{"num_hidden_layers": 11, "hidden_size": 160, "num_attention_heads": 5, "num_key_value_heads": 5, "head_dim": 32, "intermediate_size": 640, "vocab_size": 2904, "hidden_act": "swiglu", "norm": "rmsnorm", "norm_place": "pre", "norm_eps": 1e-05, "positions": "rope", "rope_theta": 10000.0, "rope_fraction": 1.0, "qk_norm": false, "attn_scale": 0.177, "bias": "all", "tie_word_embeddings": false, "parallel_block": false, "init": "uniform", "init_std_qkv": 0.051, "init_std_o": 0.0633, "init_std_up": 0.073, "init_std_down": 0.073, "optimizer": "muon_hyperball", "learning_rate": 0.00549, "beta1": 0.95, "weight_decay": 0.0, "lr_head": 0.00828, "max_grad_norm": 2.0, "warmup_steps": 200, "schedule": "wsd", "decay_fraction": 1.0, "decay_shape": "linear", "final_lr_fraction": 0.1, "batch_tokens": [16384, 32768, 49152], "max_seq_len": 384, "doc_mask": true, "train_tokens": 211400000, "max_steps": 6556, "dataset": "wikipedia_en"}
MLP neurons of a small language model. Each row is named by its layer, matrix (gate and up: input weights) and neuron, and shows model dimensions 48-111. Each number is 200 + 40 x the weight over its row's rms, rounded and kept within 0 to 999. A neuron's up and down rows have the sign that makes its largest values positive.
After each neuron's rows, "fires after" lists the tokens most often just before its 100 highest values on Wikipedia text that the model never trained on.

L2.gate29,236,130,124,192,184,138,181,174,181,196,161,256,202,154,236,142,237,183,257,216,258,248,185,226,179,192,240,236,184,164,175,227,257,220,253,167,195,250,211,198,265,230,222,185,226,195,242,181,184,169,180,162,196,228,194,196,169,226,136,227,239,161,152,209
L2.up29,189,102,189,273,201,105,226,208,196,165,111,197,194,173,274,189,279,215,258,241,226,219,203,234,202,184,195,245,220,167,279,237,174,162,176,262,164,193,177,161,236,197,170,150,195,164,230,167,262,191,199,235,170,144,181,220,197,217,205,181,193,182,205,222
fires after: " |", " ro", " P", " sp"

L3.gate460,199,226,199,184,162,199,201,236,112,166,203,202,239,186,242,188,236,258,175,215,186,245,141,254,200,191,188,135,207,198,273,305,266,224,180,116,174,127,234,163,239,175,227,223,179,261,218,201,195,222,244,184,194,173,211,246,172,178,260,231,202,212,154,252
L3.up460,136,168,180,194,194,220,211,268,222,278,126,276,166,262,186,189,204,161,185,244,209,197,223,220,218,176,265,192,201,197,184,225,236,265,172,187,205,164,216,214,194,176,198,245,171,204,209,282,117,218,202,218,216,196,203,138,159,213,237,221,152,200,236,168
fires after: " |", " n", " e", " p", " gl", " re"

L3.gate36,196,228,159,196,215,149,137,147,243,229,178,231,202,225,178,153,160,181,185,197,261,246,156,199,220,268,186,186,181,205,243,202,288,232,170,237,154,250,166,183,241,144,258,190,202,265,232,270,198,185,141,209,267,149,205,201,160,186,209,261,110,181,162,157
L3.up36,232,182,222,224,307,212,233,194,167,216,223,220,215,216,192,225,212,156,258,196,166,171,135,192,184,162,184,244,181,215,217,241,224,185,138,230,209,184,190,209,234,221,256,242,170,207,205,152,171,211,154,228,288,236,145,168,257,192,171,191,179,167,169,176
fires after: " |", ";", " comm", "0"

L2.gate623,187,184,178,258,154,346,233,196,163,149,235,158,193,247,152,160,135,205,196,186,171,152,248,242,189,201,247,223,193,207,201,213,194,134,195,164,183,231,221,216,181,239,139,214,211,249,165,185,109,195,249,164,156,208,220,182,230,112,129,207,129,240,166,250
L2.up623,190,204,152,192,167,229,278,141,160,234,189,202,181,138,186,150,238,128,242,201,203,213,274,266,218,208,182,228,222,190,229,122,199,185,246,218,194,185,147,205,138,193,215,167,184,196,98,213,176,268,162,235,140,206,223,260,236,173,144,259,174,192,191,260
fires after: " c", " ex", " pre", " cont", " Mar", "re"

L3.gate49,145,212,195,200,150,168,187,157,199,215,221,140,161,216,175,191,163,206,160,185,155,226,252,286,198,154,128,211,187,248,234,188,218,151,230,197,164,212,176,199,251,203,108,216,192,158,228,223,254,221,250,189,191,272,283,230,153,252,205,256,209,235,177,201
L3.up49,183,146,197,252,181,253,269,249,200,187,196,154,159,151,189,198,115,180,176,205,191,158,243,195,119,179,146,206,261,207,190,205,146,197,191,165,219,127,230,266,161,190,173,256,263,206,219,260,138,196,198,196,221,239,223,287,254,218,239,145,149,241,140,177
fires after: " V", " c", "ch", "C", " cont"

L5.gate504,236,256,236,169,217,132,184,242,234,132,215,168,208,204,235,208,288,262,145,199,184,276,231,193,219,231,254,270,144,201,191,123,197,195,208,221,230,168,256,162,269,195,157,202,206,145,201,148,202,165,202,252,212,246,181,223,258,177,245,250,209,186,182,139
L5.up504,170,304,211,198,188,223,277,221,228,142,170,208,168,214,146,183,160,226,135,218,117,184,204,186,235,213,287,158,236,144,168,143,156,255,252,183,147,139,140,152,205,158,160,195,251,282,202,158,162,246,210,172,240,217,161,237,179,242,176,139,186,143,221,135
fires after: " b", " M", " R", " based", "r", " str"

L5.gate524,243,218,194,153,199,211,211,200,195,232,189,250,232,270,221,213,181,227,151,170,231,169,206,203,238,210,168,239,193,223,293,127,223,191,208,236,183,228,225,205,204,251,110,229,242,201,216,207,188,259,163,187,232,177,148,283,239,199,259,242,173,227,251,220
L5.up524,242,188,153,236,192,198,197,185,231,117,254,228,197,197,252,140,222,203,224,237,247,171,227,190,203,196,151,221,226,150,224,248,201,186,200,191,217,271,178,186,169,203,158,123,213,184,222,224,153,110,158,189,176,188,223,130,215,190,191,177,222,260,232,227
fires after: "\n"

L3.gate451,139,150,173,258,213,227,168,174,140,143,215,208,262,277,251,297,155,278,113,198,201,156,105,234,187,200,271,186,227,133,226,174,208,135,202,214,239,139,166,248,214,141,207,206,161,193,190,221,178,223,164,189,277,180,203,246,146,197,229,240,169,199,215,188
L3.up451,247,231,216,244,195,115,121,250,243,201,162,201,201,180,230,225,171,155,223,244,196,212,183,199,237,152,171,173,162,214,193,186,199,196,245,218,193,188,240,142,199,188,193,136,200,160,137,195,195,190,236,265,156,233,181,292,244,151,157,229,221,204,205,118
fires after: " ", " c", "G", "il"

L3.gate46,219,181,132,187,229,183,148,197,153,191,236,197,246,273,178,215,220,163,242,86,191,175,271,217,179,226,268,156,244,201,241,209,119,126,219,230,167,209,250,233,214,203,193,174,179,168,153,240,223,196,193,160,186,160,228,215,165,203,179,153,224,223,191,247
L3.up46,231,214,204,215,250,128,148,208,241,182,141,160,245,203,130,191,203,164,260,197,252,243,178,142,197,186,180,219,160,193,172,201,202,194,271,238,197,175,243,180,238,176,218,231,143,189,131,172,191,277,169,167,216,282,209,313,201,198,235,207,292,244,120,243
fires after: " at", " att"

L4.gate89,227,162,189,242,193,183,185,81,177,171,164,247,218,181,214,124,127,193,135,206,265,275,205,190,244,206,245,220,217,175,236,214,185,196,269,222,195,143,241,299,215,196,124,223,249,184,123,311,184,213,141,166,204,225,195,171,211,152,224,158,168,196,217,186
L4.up89,187,193,246,224,287,222,199,142,230,159,191,147,191,195,177,196,216,206,112,199,171,266,213,187,215,185,192,141,276,176,178,261,178,249,218,265,194,121,199,146,215,234,219,222,177,202,214,228,268,199,243,222,194,254,182,225,222,174,203,207,192,214,228,242
fires after: "ar", " de", " te", " W", "w", " Le"

L2.gate389,301,137,237,212,250,238,217,230,227,175,243,185,224,224,209,166,170,133,180,183,207,210,218,176,241,184,175,118,278,146,179,236,226,199,145,172,190,191,156,152,207,118,248,180,300,253,192,177,245,176,230,213,246,204,150,151,218,177,162,253,191,224,144,162
L2.up389,136,226,196,240,258,206,140,177,250,143,256,212,234,155,231,234,201,241,241,211,223,213,172,159,234,210,254,186,267,167,166,262,197,185,155,237,225,184,220,175,227,232,202,202,133,243,183,208,193,152,169,187,218,214,177,124,197,93,176,135,127,189,213,178
fires after: "2", "ul", " Par", " in", " Gre", " to"

L5.gate347,239,131,221,175,163,182,152,172,184,221,162,218,259,218,181,139,208,149,252,221,179,178,180,192,235,210,210,265,191,299,257,160,127,106,206,258,276,152,250,123,236,247,181,172,189,222,239,196,192,239,147,203,164,236,223,188,228,147,165,231,206,295,237,190
L5.up347,179,174,240,202,219,238,210,175,169,194,228,206,202,228,139,219,242,206,153,282,131,130,190,186,179,235,195,164,227,245,209,212,302,153,176,260,252,152,203,180,260,95,180,183,213,200,139,246,224,232,104,162,194,249,158,148,218,154,165,143,165,238,101,130
fires after: " re", "-", " de", "elf", " me", "'"

L5.gate258,242,151,161,226,207,230,279,218,254,184,180,207,189,203,194,221,252,187,277,173,180,237,265,133,202,247,212,194,238,217,170,223,231,235,200,189,140,238,148,205,230,129,188,217,160,148,178,137,105,263,157,214,203,200,223,150,213,172,218,148,180,126,222,141
L5.up258,163,262,231,230,159,224,173,178,222,226,233,226,264,221,229,173,165,203,219,163,177,261,228,199,256,217,255,254,240,171,151,181,142,206,207,178,223,190,224,173,156,199,191,247,162,179,251,297,150,212,171,168,242,235,239,157,222,155,252,218,207,227,237,181
fires after: ")", "\n", " IS", "itle", " Rele"

L5.gate175,184,168,168,249,158,160,217,227,237,201,161,276,208,218,93,199,296,239,185,173,163,256,226,201,194,193,157,225,205,222,267,155,215,169,204,126,213,172,221,289,211,258,210,192,192,190,157,179,239,102,201,179,189,193,168,226,194,203,162,156,191,181,276,239
L5.up175,207,166,176,202,206,138,209,212,207,249,264,256,161,216,165,205,239,225,198,157,188,187,251,219,214,175,219,185,98,200,174,151,195,187,150,156,212,179,242,221,150,249,186,280,244,204,257,241,224,149,181,186,186,288,201,178,126,236,196,163,148,163,182,221
fires after: " pro", "in", " un", " ob", " Pro", " eff"

L4.gate76,180,201,213,260,188,177,190,167,186,223,215,94,224,154,249,178,147,137,142,186,138,155,263,186,222,266,181,178,186,180,222,228,202,190,140,254,291,258,178,208,208,135,137,170,245,129,176,183,211,198,187,203,223,193,192,199,287,154,194,186,231,230,188,275
L4.up76,141,174,176,211,174,153,169,229,133,190,233,201,113,133,277,256,268,126,243,153,203,203,111,219,193,259,195,113,167,190,124,274,228,175,175,209,186,270,189,246,209,198,216,168,211,221,210,186,170,227,236,203,210,234,197,140,159,197,194,185,144,312,136,314
fires after: " |"

L3.gate317,206,249,158,293,214,164,160,164,189,185,293,256,229,193,252,248,177,187,180,236,186,211,110,267,196,172,251,256,195,135,202,188,160,205,188,191,213,163,167,186,215,159,245,162,200,221,223,173,161,151,136,181,180,217,172,159,214,206,133,198,151,212,165,192
L3.up317,197,170,74,258,216,182,207,158,234,202,235,188,173,246,148,145,179,134,212,204,159,243,182,222,160,233,197,184,236,200,147,210,232,171,183,157,234,125,179,166,206,214,196,254,215,204,155,184,186,175,236,154,206,155,237,193,229,220,148,159,226,168,135,166
fires after: " M", " r", " ex", "1", " R", " m"

L5.gate131,241,185,169,195,157,189,275,216,202,179,274,221,303,198,191,208,157,148,155,205,243,227,208,251,171,251,176,162,226,159,223,198,231,255,116,250,233,287,233,163,198,278,165,269,215,168,275,255,193,219,125,223,247,214,207,121,241,245,194,211,278,197,202,209
L5.up131,205,220,203,201,208,243,225,271,218,278,175,182,162,229,193,181,239,160,222,197,169,250,123,189,222,221,197,226,151,172,201,226,280,186,211,189,195,198,287,193,228,270,168,188,144,267,225,278,223,230,133,226,161,285,161,168,175,239,187,265,156,188,274,225
fires after: " |", ":", "ld", " cap"

L3.gate609,186,212,160,203,226,206,208,188,141,193,185,211,175,247,191,282,228,238,259,200,212,187,224,178,299,174,169,166,190,206,132,219,209,212,173,244,208,183,193,174,151,284,275,211,93,149,282,164,233,227,186,146,248,223,169,213,235,211,165,153,150,198,217,209
L3.up609,187,174,208,197,273,249,192,187,262,218,167,201,182,194,210,187,250,237,257,217,260,157,134,211,270,200,134,217,169,174,239,214,176,224,238,215,192,126,170,144,243,175,303,162,192,216,197,239,245,138,212,308,194,144,246,216,153,252,188,193,158,113,261,192
fires after: " |", " song", "s", "ing", " career"

L3.gate607,252,186,155,211,232,273,241,214,188,233,246,190,128,159,165,266,219,263,146,158,196,169,203,184,275,215,195,166,243,197,165,138,264,242,222,151,238,146,188,197,213,232,235,152,155,191,162,234,169,229,220,200,268,110,181,199,153,189,245,191,140,146,181,193
L3.up607,191,288,198,191,169,260,221,205,188,205,168,188,101,159,173,222,215,166,218,209,224,221,155,208,200,226,194,138,233,185,221,256,206,237,202,127,210,242,244,191,188,177,191,197,138,200,179,260,129,185,99,122,147,182,224,195,173,250,186,211,174,155,227,180
fires after: " |", "\n"

L4.gate392,197,246,213,239,134,220,246,220,179,209,184,230,158,256,200,232,170,142,179,206,251,172,268,237,187,181,154,219,227,168,218,274,190,183,273,161,202,200,227,235,171,141,118,194,164,164,201,230,153,238,178,152,210,224,201,254,241,203,214,206,162,272,189,182
L4.up392,159,157,194,233,224,243,177,168,216,186,183,145,276,224,248,179,154,219,195,236,196,179,123,244,183,183,174,217,275,255,234,163,201,227,246,237,200,163,200,203,229,203,197,203,205,174,158,132,213,247,180,151,254,253,181,293,200,210,188,165,268,186,215,228
fires after: ".", " Order", " University", "\""

L5.gate378,220,159,218,160,263,201,202,198,282,216,170,276,160,244,250,211,226,158,245,200,171,141,151,251,195,155,155,195,241,231,242,319,237,172,252,176,211,248,163,185,165,227,179,254,182,188,224,219,290,189,249,149,133,175,211,179,235,247,133,142,177,202,171,216
L5.up378,188,218,212,194,235,187,192,251,336,196,279,195,223,186,235,224,222,178,228,151,55,241,203,290,136,148,155,184,153,213,230,165,252,166,215,218,190,204,230,270,214,203,258,197,182,155,178,179,117,244,230,183,115,219,136,213,254,233,210,195,163,223,185,171
fires after: ".", ")."

L2.gate108,180,199,135,186,182,208,200,157,271,219,168,157,177,159,242,119,174,183,174,157,159,136,198,224,216,214,198,189,164,125,183,252,236,285,262,154,217,170,198,196,168,258,224,251,102,174,228,170,208,180,179,173,131,171,161,182,188,140,161,235,139,206,184,236
L2.up108,297,148,162,204,234,197,180,214,184,136,105,173,174,174,247,218,230,213,161,236,185,188,191,190,213,231,275,127,175,163,255,167,252,271,159,185,162,213,207,263,179,180,228,244,148,128,230,179,254,190,193,150,205,167,140,188,225,219,161,175,166,128,172,177
fires after: "\n\n", " r", " ret", "\n"

L2.gate262,240,229,172,200,154,273,253,166,199,185,187,217,208,157,279,199,257,233,232,178,234,148,196,207,223,177,215,248,218,278,197,291,274,219,220,235,179,203,208,227,154,112,177,265,286,184,249,223,193,183,157,232,248,226,192,177,187,144,207,190,147,220,161,83
L2.up262,222,188,186,298,159,249,176,166,200,219,163,204,244,199,282,220,203,190,182,187,275,199,150,215,199,159,168,203,248,217,170,188,218,265,191,272,211,192,159,141,155,178,261,211,222,210,232,180,222,218,211,263,202,170,215,168,258,209,204,242,247,213,248,212
fires after: " M", " m", "che", " Pr", "ar", " to"

L3.gate344,184,237,215,257,166,235,213,169,138,230,229,204,214,188,172,302,214,224,226,216,140,172,225,129,226,330,219,253,162,249,218,147,238,174,236,188,166,233,216,235,295,212,194,133,224,168,229,192,188,121,194,215,239,152,164,156,198,272,233,217,157,202,211,225
L3.up344,154,117,209,191,180,211,112,202,225,162,166,233,196,231,206,244,185,195,195,186,205,161,267,265,238,221,232,138,201,134,271,193,284,172,190,196,178,231,197,148,183,220,231,198,206,188,93,207,206,188,200,147,159,187,186,123,173,239,223,225,215,257,111,141
fires after: "|", "op", " ex", "ur", "ster", "ov"

L2.gate626,268,290,206,202,130,219,192,217,189,203,157,195,154,124,201,232,244,166,160,165,263,209,239,186,192,196,139,231,205,201,199,190,127,233,189,212,202,180,237,114,213,338,178,209,253,193,187,205,178,190,182,211,218,164,183,195,172,179,170,179,200,240,144,221
L2.up626,195,161,169,217,219,203,149,153,184,172,150,286,179,205,241,148,140,209,220,237,150,144,181,133,190,198,206,124,212,140,148,160,223,190,134,277,209,245,186,152,225,193,181,199,206,213,239,207,207,243,188,200,177,248,219,172,141,154,188,227,152,268,176,186
fires after: " J", " K", "ar", "w", "od", " V"

L5.gate167,229,181,154,210,179,219,207,219,295,229,238,221,195,275,124,238,181,224,241,208,141,201,154,223,230,176,220,175,219,201,246,287,240,161,221,207,211,170,230,220,166,233,165,268,240,163,126,195,229,247,186,208,214,202,90,187,165,148,178,129,204,232,208,225
L5.up167,200,173,173,141,165,109,164,154,308,244,236,145,184,240,170,210,220,240,199,241,238,176,213,224,185,233,238,259,203,111,266,173,279,220,326,216,288,156,174,245,174,195,223,168,190,150,236,256,267,267,236,223,156,186,127,235,231,166,203,144,140,253,183,189
fires after: " |", ".", "==", " ch", "\""

L5.gate82,171,131,183,230,195,170,159,225,205,236,195,119,227,222,276,228,149,135,227,173,218,162,170,258,271,222,212,260,229,195,213,85,177,156,276,167,220,239,190,215,257,195,201,244,222,182,228,208,172,212,152,99,281,212,160,237,217,194,177,196,125,216,167,215
L5.up82,216,159,187,223,178,206,253,193,210,245,204,246,191,184,161,150,248,150,199,164,217,123,238,217,187,133,188,270,211,181,152,232,139,187,239,233,195,238,140,105,240,173,244,165,195,242,193,252,155,229,202,191,208,188,147,218,140,209,181,209,212,198,175,230
fires after: " ", " Ser", " cont", " Sport", " Stud", " |"

L3.gate60,222,140,137,220,198,223,196,200,167,169,191,260,194,178,150,182,207,233,263,172,229,249,277,170,250,233,165,183,224,227,227,172,211,182,173,191,185,134,192,165,231,160,160,174,266,163,243,183,218,235,229,94,193,153,223,243,116,240,176,127,216,95,251,188
L3.up60,190,173,130,125,219,209,177,146,238,157,215,219,222,196,222,203,211,234,186,263,251,158,283,221,160,155,154,170,261,121,200,194,205,230,261,219,205,228,141,195,275,226,142,172,210,189,185,251,198,219,154,224,145,179,162,208,166,202,185,223,159,110,185,223
fires after: "\n", " F", " the", " on", " |"

L3.gate80,220,231,248,198,268,224,241,234,168,141,179,153,222,183,263,223,153,213,209,159,131,153,162,207,195,129,207,191,267,199,178,208,252,205,134,228,269,251,169,183,191,125,165,206,178,172,200,233,200,174,197,223,238,235,191,139,188,137,247,237,220,308,209,221
L3.up80,216,245,208,219,188,205,239,214,243,168,272,159,176,216,256,220,232,170,211,184,241,247,162,147,168,193,246,198,255,260,191,216,236,220,158,228,164,160,124,127,225,230,217,227,197,224,190,201,209,202,160,169,213,281,150,209,160,226,253,240,167,238,157,151
fires after: " in", " to", " on", "ra", " and", " December"

L2.gate234,244,184,207,199,141,190,174,130,167,127,217,181,198,259,221,211,238,237,252,221,184,217,159,193,200,203,266,239,180,207,116,274,257,215,177,279,202,186,267,185,235,160,266,199,232,171,277,177,191,224,169,214,103,269,153,200,229,242,228,257,138,194,197,150
L2.up234,209,247,123,213,198,223,272,173,205,226,217,208,200,207,242,161,198,177,152,182,248,161,214,214,167,156,246,184,261,220,177,276,313,152,247,199,166,231,163,258,139,186,160,238,215,74,249,169,135,294,225,194,229,185,219,178,204,198,258,219,186,234,189,141
fires after: "P", " P", " p", "-", " \"", " port"

L3.gate554,264,137,150,252,189,136,239,193,173,219,175,161,203,199,163,290,235,87,132,114,226,134,239,127,231,232,195,241,213,191,219,206,280,145,165,229,162,254,207,177,179,237,215,219,147,221,238,191,262,209,177,204,189,250,201,177,257,174,177,264,208,152,215,244
L3.up554,254,191,176,102,172,198,133,180,242,160,213,160,153,143,128,287,200,179,242,237,175,209,165,183,155,196,248,181,116,247,196,210,177,208,265,170,182,151,205,236,231,213,227,270,199,172,199,261,147,212,261,123,237,180,202,215,231,242,288,246,226,221,165,181
fires after: "\n", "-", "otes", " D"

L3.gate347,259,152,194,189,184,203,219,217,238,250,219,193,207,245,153,214,215,127,266,176,194,166,154,195,257,199,211,220,196,158,203,263,263,187,122,149,221,92,149,203,197,241,199,194,157,247,221,188,149,215,253,134,187,189,190,227,174,171,153,274,164,176,154,165
L3.up347,176,148,167,185,243,117,114,184,237,213,212,151,160,212,159,215,254,209,225,261,164,245,124,222,111,219,193,260,221,203,182,178,144,190,154,251,241,227,171,263,151,148,238,234,160,139,156,196,179,160,247,217,221,131,193,238,234,140,256,137,254,189,213,220
fires after: " s", " T", " L", " d", " p", " K"